{
  "num_hidden_layers": 15,
  "hidden_size": 224,
  "num_attention_heads": 7,
  "num_key_value_heads": 7,
  "head_dim": 32,
  "intermediate_size": 576,
  "vocab_size": 4096,
  "hidden_act": "geglu",
  "norm": "rmsnorm",
  "norm_place": "peri",
  "norm_eps": 1e-06,
  "positions": "rope",
  "rope_theta": 10000.0,
  "rope_fraction": 1.0,
  "qk_norm": false,
  "attn_scale": 0.177,
  "bias": "none",
  "tie_word_embeddings": true,
  "parallel_block": false,
  "extras": ["capped logits"],
  "init": "normal",
  "init_std_qkv": 0.033,
  "init_std_o": 0.00602,
  "init_std_up": 0.033,
  "init_std_down": 0.00375,
  "optimizer": "laprop",
  "learning_rate": 0.0016,
  "beta1": 0.95,
  "beta2": 0.99,
  "weight_decay": 0.2,
  "lr_head": 0.0137,
  "max_grad_norm": 1.0,
  "warmup_steps": 487,
  "schedule": "cos",
  "final_lr_fraction": 0.0,
  "batch_tokens": 131072,
  "max_seq_len": 1024,
  "doc_mask": true,
  "train_tokens": 663400000,
  "max_steps": 5062,
  "dataset": "wikipedia_en"
}
MLP neurons of a small language model. Each row is named by its layer, matrix (gate and up: input weights; down: output weights) and neuron, and shows model dimensions 32-95. Each number is 128 + 32 x the weight over its row's rms, rounded and kept within 0 to 255. A neuron's up and down rows have the sign that makes its largest values positive.
After each neuron's rows, "fires after" lists the tokens most often just before its 100 highest values on Wikipedia text that the model never trained on.

L7.gate211 [138  90  94 112  68 130  91 119  71 103 131  80 147  89 150 144 109  93 139  90 198 144  75 180 141 120 102 115 142 150 150 125 149 167 121  96 184 132 174 128 117 153 150  84 135  69 181 112 148 170 100  83 148 108 119 229  74 106 143 126 133 103 119 117]
L7.up211 [ 89  97  73 122 142  61 111 104 119 134 119 165 156  39 151  94 134  79 157 108  97 102 110 129 119 150 124 151 134 107 121  99 203  58 188 130 145 125 198  96 220 131 172 131 119 147 151 117 146 143  98  78 127  88 117 107 105 116 153 139 140 104  88 119]
L7.down211 [108 116 134 136 224 107 109  94 128 118 122 126 139 136  11 131 129 137 117 140 145 115 132 173 131  99 177 116 122  82 136 101  97  87 125 132  83 137 140  82 127 121 104 151 100 215  64 160  75 105 147 180 161 171 121  75 156 135 132 109 128 145 135 126]
fires after: "200", "–", "-", "195", "201", "198"

L10.gate244 [109 119 140  99 127 106  83 175 129 166  97  89 158 169 158 155  98 120 145 128  97 111 124  53 112 102 112 136  71 206 153 111 146  96 104  52 100 151 151 119 135 117 145 157 126 131 148  76 154 107 145 119 105 125 114  71 178 161 101 178 151 126 108  83]
L10.up244 [139 153 181 119 148 127 131 109  76 114  95 118 131 144 133 106 129 108 120 188  94 129 150 143 154 170 137 103 160 146 144 189 118 129 149  97 118 176 105 125  70  86  79  99 167  83 150 124  72 100 111 130  80  64 150 147  79 157  81  82 101 105  93  54]
L10.down244 [140 111 130 121 106 121 124  79 146 152 134 154  65  81 113 129 124  74  97  82 123 142 154 181 109 115 158 107  89 121 141 109 184 128 190 191 118 100 104 126  93  67 133 109  95 110  84 162 149 179 129 175 122 118 117 149 154 116 167 129  99 152 106 168]
fires after: "\n\n", ". ", ", ", "As ", "and ", "\n"

L5.gate150 [131 120  82 174 148 207 133 160  67 183 152 141 138  97 173 145  88 130 134  74  65 110  91 169 143  99 100 135 130 115 174  93  91 166  41 127 153 189 119 151 101 175 154 113  71 154 103 179 167 150 170  83 106 142 110 110  86  89  89 154 146 114 140 185]
L5.up150 [108 151  96  93 148 156 111 116  85 135 168 160 123 135 119  78  86 105 145  86 146 128 123 120 111 117 134 131 143  83 119 105 143 103  31 188 121 134 106  99 155 162  95  79  85 109 108  96 194 160 160 115  66 133 134  88  61 105 172  62 187 120 105 136]
L5.down150 [113 103 172  69  85  95 129 109 199 111 103 170 115 160  69  48 122 125  75 104 154 132 175 103  66 152 156 124 133  59  88 144 138 115 137 173  88 105 201  98 164  67  67 120 173 131 121 115 155 113 125 198 120 134 135 157 163 115 173 128 127 164  68  95]
fires after: "199", "195", "201", "192", "-", "198"

L6.gate223 [131 149 131 189 118 134 113 109 156 153 128 108 104 134 120 131 128 196 123 197 173 153 151 169 164 115 110  90 134 183 104 163 125 179  70 162  90 155 102 166 164 167  82 118 133 119 102 157  99  87 146 101 131  89 106  94 158 164 111 117  75 181 108 126]
L6.up223 [117 120 137  91 168 165 161 124 175 122 111 157 143 126 129 144 144 145 133 137 119 173 135 100  83 105 144 154 104 155 137 155 100 116 109 110  39 188 166 172 114 121  90 171  84  73 146 126  98 164 164  97 159 203 128 145  84 143  96 135 125 149 131 118]
L6.down223 [183 105 126 116 153  51 164 185  88 108 167 139 110 122 104 132 118 108 147 117 170 106 146  87 144 120 161 160 135 114 127 159 130 156  81 133 165 167 152 122 154 110 108  98 165 166 138 166  98 144  82 118 171 114  99  90 119 104 144 181 165 189  90 123]
fires after: "| ", ") ", " ", ", "

L7.gate456 [141 158 139 107 139  75  95 152 140 131 163 118 127 110 143 130 142  81  88  75  92  73  39 100 141 137 161 155  97 201 115 141 115 122  96  81 170 152 130 103 169 175 128 125  99 107 177 128 193 130 118 186 176 156 108 117 108  75 132 157 149  87 123  93]
L7.up456 [106 163 153 150 110 185 114  82  96 135 175  96 130 164 143 115  88 175 152 135 100 185  99 128 145 121 176 120 121 148 123 169 135 149  61 143 162 153  90  99 103 160 231 104 132 108 111  92 138  90 143 143  77 182 131 105 143 113 109 114 159  87 123 171]
L7.down456 [ 93  89  90 129 133 132 143 132 146 127 146 128 136 108  60 141 142 146  70 155 154 123 191 109 135  84  61 174 118 126 142 121  84 152 161 157 110  90 134  92 135  92  80 172 159 125  96 171  90 135  87 128 103 129  89 190  82 133 145 176 150 129 142 135]
fires after: "| ", ", ", "in ", "had ", "\n    "

L6.gate495 [130 107  88  95 126 110 191 133 121 149  99 124 180 114 114 112  68 121 112 120 144 207  88  47 160 162 134 105 115 182 120 130 144 110 100 127 155 164  77 151 124 164 134 113 151 190 131 112  86 152 143 150 200 128 179  82 102  99 120 119 110  61 101  97]
L6.up495 [ 72 135  83 114 124 140 117 110  90 118 106 152 111 130 155 169  45 111 150  95 100 124  99 124  30 141 171  79  99 145  91 152 108 101 131 132  82 104 162 189 131  99  64 174 110 134 142 147 118 107 112 121 130 170 139 110 118  65 120 143 110 109 120 130]
L6.down495 [115 133 138 180 155  83 107 138 115 132 123 156 151 138 124 129  62 128 109 157 103 165 127  75 190 102 141 139 148 179 128 155 122 123 100 141 176  90  89 101 127 191  91 145 189 111  89 155  81 136  88  99 181  97 158 103 143 154 145 112  98 115 121  84]
fires after: ", ", ") ", "es "

L12.gate417 [159  90 133 139  30  85 172 166 146 154 134 145  78 191 128 170 117 142 192 154 122 143  81 150 155 141 146 125 118 122  79 143  76 152  91  94 123 109  59 115 147 116 117 137 176 125 147 107  92 116 100  93  99 118 136 107 114 101 138  94 116 114  95  79]
L12.up417 [163 153 104  91 129 125  86 121 160 151 144 138 154 153 104 135  83 159 122 146 146 184  81 126 133 149 168 196 125 148 118 146  98 118 138 124 128 139 130 139 110 157 125 118 122  78 167 175 119 103 146 131 141 142 126 115 131 136 169 144 154 133 135  82]
L12.down417 [124  96 150  94 103 116 120  80 169  95  77 124 102 155  27  63 170 124 126  74 136  76 145 132 129  98  77  67 171 131 145  68 132  76  92 119 131 104 141  95 145  92 135  71 194 188 142 149 159 108 107 116 113 144 126  54 161 132 136 117  56 109 110 133]
fires after: "| ", "- ", ": "

L3.gate524 [137  72 174 170 130  89  73 125 111 143 123 150 111 109 117 108 149 143 133 104 148  85 111 120  71 189 143  85 182 128 139  65 159 109  46 129  73 123 161 138 127  46  88  84 202 103 151  96 114 184 102 137 110 152 151 140 141 109 172  98 106 111 145 164]
L3.up524 [ 97 142  81  94 179 116 115  73 159 158  59  95  77  64 151 139 105 116  98 136 104 159 136 154 117 109 156  86 156  97 117 143 126 153 100 125 153 164 121 106  98  95 196 137 148 139 136  91 140 169 125 193 191  68 103 158  92  89 154  90 152  87 185 175]
L3.down524 [131  95 150 157  91 127 125 188 100 152 232 213 159 147  96 141 121 116 155 160 161 122 127 112 129 113 108 164  97 172 115 113 140 130 162 111 106  71 175 112 160 160  94 108 103 163 129 158 105  75 135  80  73 163 150  79 106 139 103 165 140 143  83 109]
fires after: "201", "199", "200", "198", "197", "202"

L3.gate369 [165 132 136 136 118 101 115 109 146 160  92  94  79 101 104  97 173 142 131 127 138 110 102 188 135 114 168 137 156 119 166 165 128 139  90  51 112 123 120 202 132 130 154  89 151 155  92  55  68 128 129 113 145  93 135 118 152 116 100 114 104  83 115 125]
L3.up369 [188  58  53 121 135 150 140 163 108  52 137 153 111 110 124 189 104 145 108 113 128 157 116 121  71 145 143 184  77 122 121 132 187 207 121 137 111 147  88 128 105 154  80  60 165 138 133 129 157  91 102 121 130 119 114  80 112 166 136 120 183 109 143 142]
L3.down369 [ 72 201 175 108 141  72 127 105 118 209 127 107 143 180 114  75 162 142 167 148 154 101 159 141 181 100 102  98 157 125 116 136  69  78 134 121 130 102 197 147  93  74 153 196 109 144 148 127 144 152 127 127 118 142 138 168 175  79 102 123  92 126  79  99]
fires after: "| ", "."

L11.gate202 [152 122 123 153 182 102 115  99 101 101 145 140 110 124 142 214 169 141 155 139 189 132  85 140 131 138 120 190 103 107 161 121 108  95 104  93 171 138 155 144 135 127 127 127  95  87 170  92 104  81 117 132 159  99  98 168 105 142 106 145  98 106 143 135]
L11.up202 [169 101 146 121 116 158 150 190 106 114 142 119 132 178 108 128 141 131 119 108 178 131 161 130  87  87 109  85 143 107 100 100 138 153 120 106 173  45 112 128 134 145 150 107  70  80 133  74 134 133 138 123 140 121 166 136  91 136  84 118 152 116 101 184]
L11.down202 [144  85 124 100 112 144  72 180 100 113 102 108 186 195 107  49 123 143  68 119  82 110 129 185 136  73 149  81 174 136 138 136 134 141 109 154 114 124  88 112 142 121 150 127 122 139 121 111 146  95 171 131 100 122 132 175 138 189 125 102 168 143 104 172]
fires after: ".", "–", ":", "/", "$"

L9.gate45 [ 49 201  77 142 146 106 149 124  85  90 118  84 109 137  91 136 110 109 119 154 176  90 148  99 130 154  96  58 128  96 168  48 122 116 112 129 184 138 206 112 155 149 204 144  89 142  77 133  77  70 142 123 147 124  99 115  97  92 146 129  86  83 107  96]
L9.up45 [ 60 168 117  57 140 121 189  89 205 150 137 104 141  84 129 110 134 154 140  98 131 170 122  77 133 112 158 138 127 117 133 174  95 149  97 178 148 119 135 115 114 120 158 116 132 135 118 139  70 109 139 201 116 125 186 103 110 169 142 115 113 121 110 160]
L9.down45 [131 131 130 169  54 149  62 170  44 113 133 171  99 113  81 111  81 108 109 155 117 116 108 172 109 168  19  84 107 117 108  95 156 135 154  76  99 137 134  34 116 152  76 146 156  79 134 105 116 156 113 129 134 158  72 124 134 104 117 139 165 172 149 142]
fires after: "-", "201", "199", "–", "200"

L9.gate93 [100 156  89 116 108 119 154 122 130 203  94 115 136 133 132 179  86 153 163 107 106 132 132 104 134 162 157 128 163 119  67 116 142 158 146 146 153 121 129 114 131 131 116 170 120 137 144 175  82 144 162  76  76  93  73 119  71 135 141 152 179 117 135  57]
L9.up93 [ 54 187  76 103 110 140 111 162  94 133  81  87 103 141 107 145 102 131 162  92 108 118 156 189 133 180 174 135 173 131  33  98 156 189 117 108 142 118 157 129  78 194 109 130  62  88 132 126 114 148 163 140  72 151 141 117 189 148 135 141 156 159 135 146]
L9.down93 [181  80 119 197 136 120 100 127 172  84 151 118 125 162  83  70 153 120  96 131 134 173 116  51 119 119  60 149  91  96 122 153 159  71 129 115 119 121 148  99 135  82 103 101 220 101 102 144 161 128 123 144 133 157 164 180  88 122 129  85 127 104  87 114]
fires after: "| ", ". ", "- ", "\", ", "U"

L3.gate396 [160 129 143 111 126 131 106  97 154 158 178 117  94 119 178 130 153 171 117 129 128 114 120 100 137 166 135 128 117 195  53 171  86 131 108 157 144 126 201  68 143 206 114  49 148 103 136 123 153 127 172 136  92 120 178 114  75 142 113 107  97 142 166 176]
L3.up396 [101 122 130 136 190 132 134 185 179 126 140 119 103  61 126 114 145 104 135 149 106 122 127 143 174 106 121 125 143 196  97 156 125  77 114 129 161 124 132  98 158 193  82  86 136 104 155 192 187 122 172 138  48 114 167 160 107 108 121 143  95 122 125 182]
L3.down396 [112 148  56 173 122 122 156 162  88 141 207 140  99 105 135  94 116  99 108 168 187 174 156 137 184  97 123  82 121 105 141 121  84  98 100 142 124 116 139 107 111 133 155 147 127  93 143 104 153 159 148 140 128 140 129 181  96 135 170  84 148 133 138 158]
fires after: "| ", "(", "in ", ", ", "- ", "In "

L5.gate383 [157 168 156 154 139 180  59 116 132 122  92 153 108 178 149 112  82 142 193 126 108 104  93 123  95  42 107 139 124 162 133  44 122 141 105 159 117  79 150 170 117 131 182 141 106 145 121 133 200 127 115 114 138 124  72 122 221  82 108 118  81 194 132 107]
L5.up383 [109 160 180 126 108 137 157 122 132 167 105  96 132 135 135 142 121 150 111 146 155 139  92 168 151 187 115 134  78 169 135 125 174  96 183  83 114 145 168 141 150 110 135 147  92 120 118 145 140 105 166 164 185 127 187 116  63 126  71 129 143 129 209 137]
L5.down383 [133 124 199 161 116 146  56  94 101  97 102 144 117 158 122 125  93  99 160 115 128 146 135 133 105  81  91 120 113 143 145  54 163 103 100 153 129 105 110 184 104 136 138 102 118 117  89  91 177 136 116 131 140 114  92  94 202  84 124 125 105 191 111 104]
fires after: ". ", "\n\n", "\n"

L5.gate428 [ 70 226  59 125 148 145 118  71 103 152 117 158  65 143 109 158 165 149  94 149  96 163 126 125 159 145 108 141  73 107 166 114 171 183 177 178 160 154  96 121 102 185 115 106 157 160 131 136 125 108 126 152 114 149  74 164 130 101 121 135 131 185 129 106]
L5.up428 [ 74 175 159 159  63 135 112  69 126 134 127 180 155  81 143 160 184 164 123  72 162 167  80 184 139 136 132 152 114 140 130 123 142 135 130  76 147 117 124 176 112 145 108 182  93 114 126 126 141 113 164 144 122 180 125  56 139 155 110 129 124 154 129  80]
L5.down428 [162 156  98 115 143 100  93 150  71 114 124 176  96 138 105 117 131 101 112 233 116 115 124 129 102 142 115 111 142  86 124 131 125 150 166 174 163 145  91  94  87 136 135 142 180 165  94 113  88  57 120 146 163 117 135 162 123 170  90 120 129 133 137 111]
fires after: "\n", "\n\n", " ", "Votes ", "30", "=="

L5.gate386 [187 131 107 146  77 107 124  85 132 175 128 134 115 161 111 190 129 158 135 117 141 122 135 149 111 136 116 173 115 149 183 119 154 152 226 127 134 116  94 146 128 121 104  74 142 141 115 148 169 149 150 130  84 166 146 149 106 122 158 128 121 113 167  79]
L5.up386 [101 130 179  81 126 107 148 144 106  90 142 150 118  93 127 120  70 144 146 124 101 128  25 116 116  90 137 178 108  90 149 118 142 151 128  85  58 104 131 123 110 131 144 146 166 134 179  97  98 133 153 128 175 102 118 175 131  93 140  89 145 179  83 151]
L5.down386 [104 135  49 143 208 107 103 157 130 141 152 121 103 127 145 150 136 178 128 147 105 124 165 141 107 187 133 108 144 155  98 120 112 156 177 181  56  80 134 141 106  95 111 112  63 148 101 178 147 109 139 141 113 109 129 121 123 130 133 113 156 154 181  88]
fires after: "\n", "\n\n"

L7.gate104 [126 119 165 197 110  99  91  94 130 152 139 112 149 121 150 159 111 156 148 147 111 153 149 110 104 180  86 109 159 126 123 107 113 119 157 163 144 123 149 138  80 161 110 155 106 126 163  92 107 117 144 173 102 102 117 145 108 147 129 117  92  67 188 129]
L7.up104 [ 67 121 111 141 110 156  91 167 175 152 146 125 124 160 128 122 145 150 110 117 102 217 123 149  92 125 104 162 139 140  94 142 192  98 118 129 128 147 165 153 100 139 203 131 158 119  59 179 145 187 166 120 154 149 196 116 133 137 119  90 142 134 172 224]
L7.down104 [141 145 122 109 134 141 143  85 168  89 129 173  48 120 107 130  75 114 128 111 193  99  87 115 154 140 140  73 122  63 175 158 136 147 156 163 158 154  83 105 127 117 138 117 132 117 168 107 135 150  99 102  56  97  87 137 139 157 123 134 117 108 136 110]
fires after: "| ", "(", "as ", "; ", "was "

L10.gate59 [141 113 199 157  77 121 121 156 150 113 117 162 187 138 155 122 139 119 123 184 197 115 162  68 106  89 224 171 140 111 137 149 102 103  89  97 162 107 181 127 149 142 118 111 135  80 152  76 175 157 137 126 108 170 105  96 150 133 110 132 123 110 131 122]
L10.up59 [137 105  81 135 162 173  75 129 145 121 181 133 194  92 165 134 126 160 153 186 130 122 169  74 110 106  80 130 133 167 133  59 165 105 108 129 150 156 200 171  99 164 149 127 121 123 135 126 131 104 121 109 134 110 126 120 134  95 104 146 127  83 170 121]
L10.down59 [ 92 105  94 112 176 129 160 154  78 110 129 144  49  78 110 150 163 110 154  78 122 176 201 186 149 156 131  87 129  80  93 113 121 132 173 168 105  93 118 145 134  95 129 109  91 183 106 131 182 119  97 154 102 126 139 135  98 181 154 107 139  95 101 107]
fires after: "| ", "- "

L7.gate485 [156 136 161  81 101 145 114 134 114 163 183 171  82 133 117  84 126 167 149 140 119 159 107 112 122 155 140 153 116 140 115 120  77 166 103 166 143 119 151 104 175 161 151 125 122 108 115 186 197 156 144 182 155 150 114 154 133 146 144 112 122  82  77 166]
L7.up485 [ 71 145 112 145 111 146  92  72 109  95 154 141 168 112 149 148 114 222  73  91  71 168 126 177 203 164 148 125 187 115 163 173 122  94 137 159 148 145 146 101 166  82 150  71 120 123 127 184 165 141 142 116  89 125 127 141 138 114 108 122 130 216 109 182]
L7.down485 [119  87 123 123 140 134 142 112  81 195 105 178 126 122 123 106 110  88 129 119 179 159 131 144  89 126  94  89  96 219  51  76 151 158 179 141 132 129 126 134 119 163 169 130 134 109 127  58 106 170  89 153 175 142 145  54 139 132 185 140 118  56 222 115]
fires after: ", ", "New ", "in ", "of ", "Sy", "Afr"

L3.gate222 [125  88 110  96  78  97 115 136 149 139 188 144 102  70 140 153 207 101  91  99 107  94 159 141 165 175 126 210 142 105 224 149 154  98 218 152 100 139 156 104 137  87 123  45  62 134 130 107 172 126 158 145 112 107 168 164 114  94 136 123 140  57  72 147]
L3.up222 [117 131 130 146 164 138 151 168 124  31 106 147 145 154  95 119  92 116 191 144  82  57 130 166 141 147  92 151  92 131  84 112 113 149 150  52  95 156 155 147 107 181 125 145  87  72 149 148 151  98 136 117 122 123 132 161  72 112 182  93 134 138 125 107]
L3.down222 [154 135 117 119  86 125 139 100 125 164 181  88 131 151 132 169 132 160 107 132 133 150 115  60  78 112 159 126 140  96 114 118 156 106  87 182 178 102  74 110 132  58 120 119 166 182 117  92 152 185 109 130 124 126  78 149 175 156 130 121  89 174 141 128]
fires after: "\n"

L6.gate572 [133 182 138 153 105 141 172 147 185 123 150 142 127 185 112 176  85 198 163  74  91  82 104 135 155 133 121 243 106 126  72 104 111 134 125 111 161 140 125 147 103 179  74 131 161 171  91  98  78 121 167 124 194 103  98 102  93 114  80 140  79 168 156 157]
L6.up572 [129 140 151 137 100 117 116  99 108 102 177  92 106 123 152 153  76 114 131  69 121 149 140 145 124  67 134 125 114  67 142 138 157  98 151 116 150 161 175 126 173 119  95 115  59 101 110 138 118 116 137  80 184 126 106 166  89  55 142 149 165 111 147 160]
L6.down572 [166 135  79 133 185  65 102 178 150 151 128 104  84  90 132 109 170 148 102 120 128 127 136  94 112 137 153 174 141 185  97 142 161 122 120 151 117 167  85 129 119  86 100 110 101 105 133 159 151  63 125 107 123  93  77 117 135 143 138 165 115 156 166 130]
fires after: "\n\n", "\n", " ", "Party "

L11.gate185 [118 164 165 153  77 137 138 168 106 102 213 170 199  57 177 133 180 108 135 105 149 136  93 121 173 127 121 155 182 164 176 194 123  96 125  91 142 106 117 137 140 170 131 165 106 195 133  65 150 172 147 173 126 149 146 220 150 135 135 141 150  97 147 113]
L11.up185 [151  65 100 126 115 128 124 122 154 122 151 127 162 178 124 156 121  34 169  51 171 112 173  94  89  87 102 180 190 163 114  74 130 123 109 132 141 111 146 122 143 167 156 117  74 119 113  72 123  98 116 160 115 157 130 110 138 134 113 115 137 120 133 120]
L11.down185 [140  71  99  92 111 122 120 130 111 136 142 138  62 153  48 149 142 143 148 154  73  70 111 191 125 141 107 133 126 123 114 121 103 162 145 167 117 113 145 145 119 137 122 116  83 135 146 165 154 141  85 114 133 115 147 102 126 185 110 122 106 155 118  78]
fires after: "(", "′", "| ", ".", ":"

L6.gate505 [122 180 124 157 121 115 110 141 136  84 159 205 177 136 128 178 192 234 118 132 126 157 187 192 195 148 107 184 104 154 129  90 110 157 155 127 188 153 147 204 101 133 167 118 159 111 134 145 104 150 157  89 159 125 122 119 149 171 189 149 136 144 156 102]
L6.up505 [ 92 115  72 115 149 110  59 124 127 104 182 123 151 121  97 103 143 111  71 106  85 142 101 198 149 128 124 176 166 130 155  85 118 140 160  63 146 154 128 179 176 160 133  98  97 149 130  57 134 149 102 176 136 135 117 131 151 152 143 156  94 147  98 186]
L6.down505 [200 114 111 127 123 124 159 149 123 112 113  88  94 184  95 119 112 141 112 139 142 120 106  86  76 101 134 103  97  97 112 113 196  89  63 152  93 146 106 105  97 130  68 142 138 114  98 182 138  89 110 138 155 130  73 126 138 129 121 134 133 160 108  98]
fires after: "— ", "| ", "the ", ". ", "\n", "; "

L6.gate56 [108  91 143 124 167 106 163 111  80 148 144 151 141 142 168 158  84 149 155 109 176 166 150 126 157 165 143 167 136 167 190 144  69 145 165 120 178  72 136 110 173 139 106 157  99 161  87 144 137 116 132 163 174  90 157 135 130 156 192 129 157  43 177  83]
L6.up56 [205 163 157 193 150 141  77 143 223 143 142 117 155 124 125 195 151 231 166 138 183 124 162 118 115 150 121 132 100 120 143 101  95 145 127 135 131  82 117 161 108 163 183 145 118 117  89 119 153 103 182 126 139  91 109 131 120 110 126 142 112 148 102 129]
L6.down56 [120 126 139 131 132  80 142 136 145 128 137 139 146 133 179 137  69 152 215 121 180 192 125 157 119 151 161 142 149 170 148 166  68 119 151 128 171 123 168 106 124 121 130 130 111 161  76  94 155 107 153 118 165  87 129 162 114 115 218 194 165  66 157 142]
fires after: "| "

L6.gate538 [145 141 100 182 168 110 100 165 145 131 159 153 151 114 146 111 149 187 109 119  90  66  91  96 130 103 114 121 129 121 131 132  94  96 125 186 109 176 118 107 151 147 128 138 159 180 165 137 120  82 180 118 149 144 149 129 182  69 102 124 125 156  91 170]
L6.up538 [169  94 190 129 114 145  37 191 142 101 175 105 119 128 113 135 146 153 102  65 165 131 122  75 113 117 125 103 171 132 125 165 153  96 138 149 112 162 122 127 153 184  93 169 136 146  93 154 127 161 132  77 195  87  89  81 126  92 138 100  71  85 113 192]
L6.down538 [158 190 138  91  56 169 112 125 156  97 157 109 139 160 100 140  86  86 159 114 103 127 136 118  66 132 188 168 163 127  93 148 168 132 105 138 196 108  64 149 137  82 130 111 114  57 130  85 113 167 137 152 104 111 180 137 134 134 164 168 137 127 104  77]
fires after: ".", "196", "201", "198", "199"

L9.gate163 [152 103 117 151  70 115 113 178 153 150 157 102 134 177 145 102 156 161 118 138 117 127 184 112 205 137 152 129 104 172  88 101 173 113 131 147  78 126 139 133  96 120 150 113 156 138 130 174 144 146  97 180  95 169 161  83  98 129 100 128 117 134 152 118]
L9.up163 [ 84 137 126  88 100 188 158 168 118 146 130 177 140 122 101 138 161 105  70 197 125 141 148 174 168 151 115  98 138 147 118 160 115  89 125 122 113 127 161 118 133 136 113 183 117 148 128 138  75 103 162 190 132 196 130 114 148  74 141 109 132 151 178 148]
L9.down163 [185 136 174  95 202 123 182  95  89 134 130 110 102 111  79 145 117 115  99 140 173  91  91 176  63 100 154 119  95  84 169 138  83 139  97  80 144 139 170  95 129 158 119 126 110 100  90 112 129 145 107  69 132  63 114 192  95 119 156 106 157 187  94 145]
fires after: "| ", "the ", "The ", "(", ", "

L3.gate345 [171 117 130 121  96  95  93 156  81 121 155 129 185  96  93 148  97 128 101 115 116 103  83 153 125 112 133 126  83  81  67 145  89 122  74 174 137 114 159  86 144 128 183  96 178 138 157  77 182 120 148 126 135 152  93 150  98 151 157 121  88 137 107  93]
L3.up345 [119 131 100 169 164 111 158 113 122 130 154 138 143 109 120 164  77  71 170 112  94  96 101 126 112 135 152 194 179 124 147 120  84  87 126 133 125 135  96 116  79  74 106 173 131  95 101 105 115 141 117  92 115  50  93 115 112  63  92 125 174 140  89 160]
L3.down345 [116 136 132 100  96 133  99 139 164 124 113 147 127 188 155  79 162 183  69 128 172 136 150 105 133 102 101  68  98 140 117 103 174 148 116 130 140 125 131 159 159 145 131  97  87 130 168 112 118 111 140 151 146 163 165 118 153 164 140 178 139  87 151 123]
fires after: "201", "202", "H", "199", "^{"

L3.gate156 [129 186 110 141 112 122 145 132  43 128 141 117 135 136 142 135  88 127 117 118 109 115 185 156 167 135 233 107 170 103 133 104 113 127 185  82 184  64 118  89 152 137 119 105 147 154 138 104 125 132 157 141  80 147 137 175 121 162 109  95 114 116 104 160]
L3.up156 [107 162 121 140 110 163 122  63 153 170 164  98 148 173 138 141 155 138  84  97  81 184 173 131 117 104  69  91  95 147 169 118 117 154  84  95 106 145 169 202  91 176 167 103 116 149 116 145 143 107 170  57  81 187 131 112 149 107 119 134 109 191 186 142]
L3.down156 [172 154 118 137 115 126  96 142  63  91 126 136 116 106 176 117  76 115 176  83 133 125 129 138 111 155 215 115 188 147  85 129 117 112 202 123 164  55 130  80 164 114 101 138 112 122 150  93 105 132 129 182  79  68 134 159  98 171 119 128 148  72  97 147]
fires after: "| "

L10.gate408 [108 138 120 146 123 125 171 141 141 136 143 111 114 192 149 142 123 148 152 127 137 106 108 150 137 153 100 144 147 127  32 157 114 111 128  94 130 144 190 162 166 123 139 106 127  83 152 160 143  50 149 194 146 152 184  95 101 119  90 149 141  87 134 153]
L10.up408 [120 140  91 135  91 135 147  92 132  68  83 117 109 119 129 121 111  79  90  93 160 137 181 142  73 158  72 108 128  77  58 125 189 120 138 108 134  88 122 162 188 122 129 104 119 157  74 167  98  93 113 131 103 122 191 104 127 114 165  90  93 123 101 147]
L10.down408 [110  83  99 112 113  95 111 135 123 107 124 134  90 100 140 122 196 115  89 133 115 126 106 140  53  93  74 128 155  91 171 114 204 124  66 108 185 123  94 113 142 133 117  98 173  96 126 144 129 101 110 117 106 145 135 187 126 139 153 110 125 172 100  93]
fires after: "201", "198", "193", "199", "202", "196"

L6.gate528 [131 127  95 171 133 122  94  87 131  86 174 102 115 114 132 103 141 170  83 153 100 113 107 152 148  68  66 150 113 153 114 119 173 117 195  97 143 132 180 160  86 159 114  78 123 121 145 175 149  97 152 154  77 112 162 110 149 121  74 158 167 185 185 100]
L6.up528 [122 133 173 135 137 128 129 107 122 133 182 132 121  91 157 138 101 131 107  85 101 176 127  71 137 139 116 126  97 102 123  73  99  93  97 125  62 121  71 169  71 101 146  81 151 138 132 107 148  73 108 129 105 102  95 121 223 174 117 155 141 119  98 155]
L6.down528 [140 165 118  54 186 127 126 132 153 159  78 140 107 113  59  88 114 162  55 104 111 188 146 163 146 155 126 137 113 124 121 126 144 167 119 102 145 118 126 136 116 164 168 108  92  93 110 104 143 148 135 175 161 140 109 113  93 164 157 144 158 113 113 142]
fires after: "\n\n", "\n"

L5.gate80 [161 139  72 110  92 122  88  86  98 135 125 130 159  83 120 143 124 103 169  97 133 130 156 148 162 174 141 109 114 109 151  90 114 138  99  88 146 122  96 142 136 128 163 126 130 136  82  73 143 129 114 109  84  82  57 144 132 100 173  96 175  75 130 148]
L5.up80 [142 105  77  97 165  69 160 107  96 139 127 109  95  72 105 103 154  88 101 171 148  92 101  96 173  89 120 144 151  81 115 112 126 173  82  80 137 137 115 112  86  62 157 156  83 187  92 168 157 116 128 157 106 117 123 119 113  60 148 109  91 146 136 170]
L5.down80 [ 92 150 158 155 132 155 128 189 143 101 136 141 150 155 131 141  97 156 127 137 117 150 154 149  45 171 142 121 111 139 168 129 125 119 157 187  88 154 131 113 207 153  53 129 171  93 114 138  78 131 153 119 138 192 112 154 126 200 126 166 189 141 112 105]
fires after: "199", "201", "202", "193", "200", "195"

L5.gate518 [149 147 125 143 132 149 108 160 123 105 114 113 153 187 145  85 116 157 153 106 131 124 146 101 133 155 130  82 113 118 122 103 173 144 140 167 154 125 134  89 180 184 143 110 123 137 149  83 116 142 126 162 114 126 175  68 134 128  88 147  91  85 170 164]
L5.up518 [225 156 111 122 118 137  53 169 133  91 110 159 123 117 131  73 172 114  82  68 160 111 118 105  78 119 111 119 156 175 149 104 163 117 175 159 139 136 164  89 172 133  76  67 106 100  82 121 131 138 127 147 134  98  78 176 110 104 172  85 115 122 110 164]
L5.down518 [129 145  94 130  94 106 133  85 113 146 123  93 108 108 115 180 153 130 109 134  83 175 105 158  97 104 132 102 122 114  97 126 145  97 121  59  81 122 165 191 105  87 108 102 168 123 125 134 165 128 121  84 130 168 121 146 116  97 157  83 120 181  83  50]
fires after: "196", "193", "°", "191", "201", "197"